Part of a small language model's weights.
Size: 12 layers, width 384, MLP 1536 tanh GELU, 25.2M parameters.
Training: a variant of Muon for these matrices, 365M tokens, 5564 steps.
MLP neurons of a small language model. Each row is named by its layer, matrix (up: input weights) and neuron, and shows model dimensions 128-191. Each number is 128 + 24 x the weight over its row's rms, rounded and kept within 0 to 255.
After each neuron's rows, "fires on" lists the tokens most often at its 100 highest values on Wikipedia text that the model never trained on.

L5.up1501 [111 159 183  79 161 106 133 157 102 145  95 104 132 132 114 140 122 127 159 141 113 188 113 126  76 113 181 129 136 108 152 125 151 147 124 120  97 146 132  96 158 122 130 133 137 116 151 138 115 138 143 156 128 134 154 121 139 189 115  88 119 156 145 121]
fires on: "2", "==", "er", " South", " Mal", "m"

L4.up646 [141  94 129 120 106 190 130 108  90 148 133 109 162 153 119 149 153 105 156 101 140 131  51 152 143  89 102 116 133 145  63 142 103 150 113 138 129 127 125 107 147  89 132 158 136 152 148 126 125 142 163 112 119 143 125 132 153 145 149 158  95 172 174  92]
fires on: "s", " Ber", "er", " Ger", "'"

L4.up145 [129 183 153 108 147  98 142 114 101 143 126  90 157  95 103 171 170  93 102 159 122 162 147 139 154 111 160 135 193 155 137 152 128 133 100 156 126 181 141 129 130  98 130  95 138  84 183 115 149 141 122 125 128 148 164 130 108 125 108 125  96 174 187 115]
fires on: ":", "1", "a", ")", "8", "7"

L4.up232 [109 134 142 182 159 127 137 129 143 109 104  96 123 115 152 164 129 112 128  91 128 110 160 111 125 128 137 186 130  87 109  86  85  94 137 143 142 147  92  95 127 108 142 128 150  99 172 110 109 130  96  84 102 131 138 135 117 144 128 126 127 113 158  98]
fires on: ".", " to", " |", " of", " by", "s"

L8.up1323 [178 136 119 135  87 116 141 146 127 104 122 187 103 142 129 155 122 138  92 106 144 131 135 136 156 135 135 156 123 125 118 123 170 125  93 169 172 139  81 164 152 118 107 128  93 107 116 145 133 139  91 106 142 131 132 158 160 128 162 138 139 144 158  94]
fires on: " or", " and", " \"", " was", " ", " were"

L5.up561 [ 90 107 167 119 103 164 142 138 156 140 139 134 167 154 116 114 113 148 164 120 112 131 127 160 132 166 147 139 146 127  90 146 109  99 148 132 134  99 124 110 139 170 100 126 140 129 148 162 122 117 149 106 179 119 167 117 197 121  68 134 107 162 156 126]
fires on: ".", " but", "\n", ".\"", ")."

L5.up505 [117 130 131 136 135 156  99 127 177 128 166 118 173 146 122 110 108 150 136  98 144 143 121 177 148 121 112 117 122 130 126 161 170 132 134 129 105 151 103 133 119 139 177 120 152 152  88 149 144 111 109 105 146 139 162 112 132 155  65 131 117 123 113 113]
fires on: "\n", "."

L5.up32 [ 85 124 175 113 114 106  93 116 156 146 132 129 150 141  79 133 137 129 125 109 113 134 108 159 113 134 101 116 155 104 119 143 141 104 126 149 115 149 144 161 107 142 141 116 127 158 112 140 161 140 159 106 155 122 134 140 111 162  50 119 120 109 117 106]
fires on: "\n", "."

L4.up271 [162 109 160 133  97 127 139 143  87 147 120 108 118 101 117 151 133 137 166 141 170 158 146  92  96 122  62 125 110 142 116 132 147 113 126 128 163 105 141 107 123 121 145 100 141  70  94  71 122 112 119 171 103 130 113 108 100 150 139 122 195 112 139  96]
fires on: " more", " St", " dis", "rent", "St", " Dis"

L8.up532 [142 166 150 133 148 116  82 112 130 139 147  94  88 136 147 131  97 127 132 115 140 122 128 127 112 105 135  92  89 156 126 137 148 138 152 136 130 140 122 125 115 101 103  84 143 177 126 107 132 129 160 131 110  60 142 120 170 159  96 160 114 148 121 158]
fires on: "0", "9", "1"

L8.up919 [174 162 106 112 151  87 125 103 142 113 108 133 114 118 138 146 174 126 125 152 134 104 128 146 113 163 104 119 161 159 150 135 164 128  98 126 166 133 122 107 119 119 105 118 160  88 123 116 127 109  83 127 105 112 118 142 107 100 125 132  90 158 156  98]
fires on: "1", "0", " to", " be", "7", "2"

L7.up353 [168 119 157  93 154 131 117 143 145 158 109 106 186 100 129 135 115 121 164 134 114 147 141 126 137 106 155 110 150 122 120 131 123 149 137 108 141  94 143 103 149  87  74 112 140 156 108  83 132  86 162 154 164 101 165 112 121 173  98 101 111 121 125 150]
fires on: "0", "3", "5"

L4.up1353 [133 162 151 148 162 102 107 130 126 130 131 137 155 138 136 130 143 122 184 114 125 139 130 134 149 112 136 127 138 109  82 101 111 133 157 145 129 100 133 126 107 144 122 121 114  92 169 110  87 111 104 109 118  95 140 156 119 165  82 122 107 112  69 119]
fires on: ".", "us", "lus", "um", " by", "able"

L8.up465 [102 186 162  88 118  99  85 140 143 147 123 124 129 139 109  63 130 122  77 160 131 156 112 121  79 134 145  97 165 125 108  74 130 170 160 137 122  88 140 132 159 106 102 140 144 109  85 142 147 111 124 133 129  84 147 124 135 140  83 164 139 146 140 133]
fires on: "0", " is"

L7.up1089 [ 95 172 144  62 142 144 136 116 109 139 129 106 106 118  93 129 108 141 160 164 127 126 123 139 103 108 118 144 172 120 158  95 119 150 137 131 162 148 112 141 128 128  80  78 116 127 126 101 133 129 138 210 158 110 161 108 182 154  91 149 168 177 109 138]
fires on: "0", " can", "2"

L5.up415 [ 99 122 133 153 134 146 111 145 127 130 107 139 195 127  97 139 131 114 115  96 121 137 132 104 135 147 117 147 112 149 136 154 106 122 132 126  86 138 112 114  88 133 147 126 104 152 121 149 133  92 159  92 127 134 138 120 146 135  73 117  75 153 145  99]
fires on: "\n", "."

L5.up610 [133 146 154 135 136 125 127 116 109 117 117 100 162 162 141 159 116 109 121 111 151  81 120 129 139 136 136 121 139 122  82 141  87 139 111 155 103 162 138 111 149  95 128 137 164 114 132 155 100 140 145 153 132 128 125 148 128 145 141 111 164 148 128 105]
fires on: "s", "on", "th"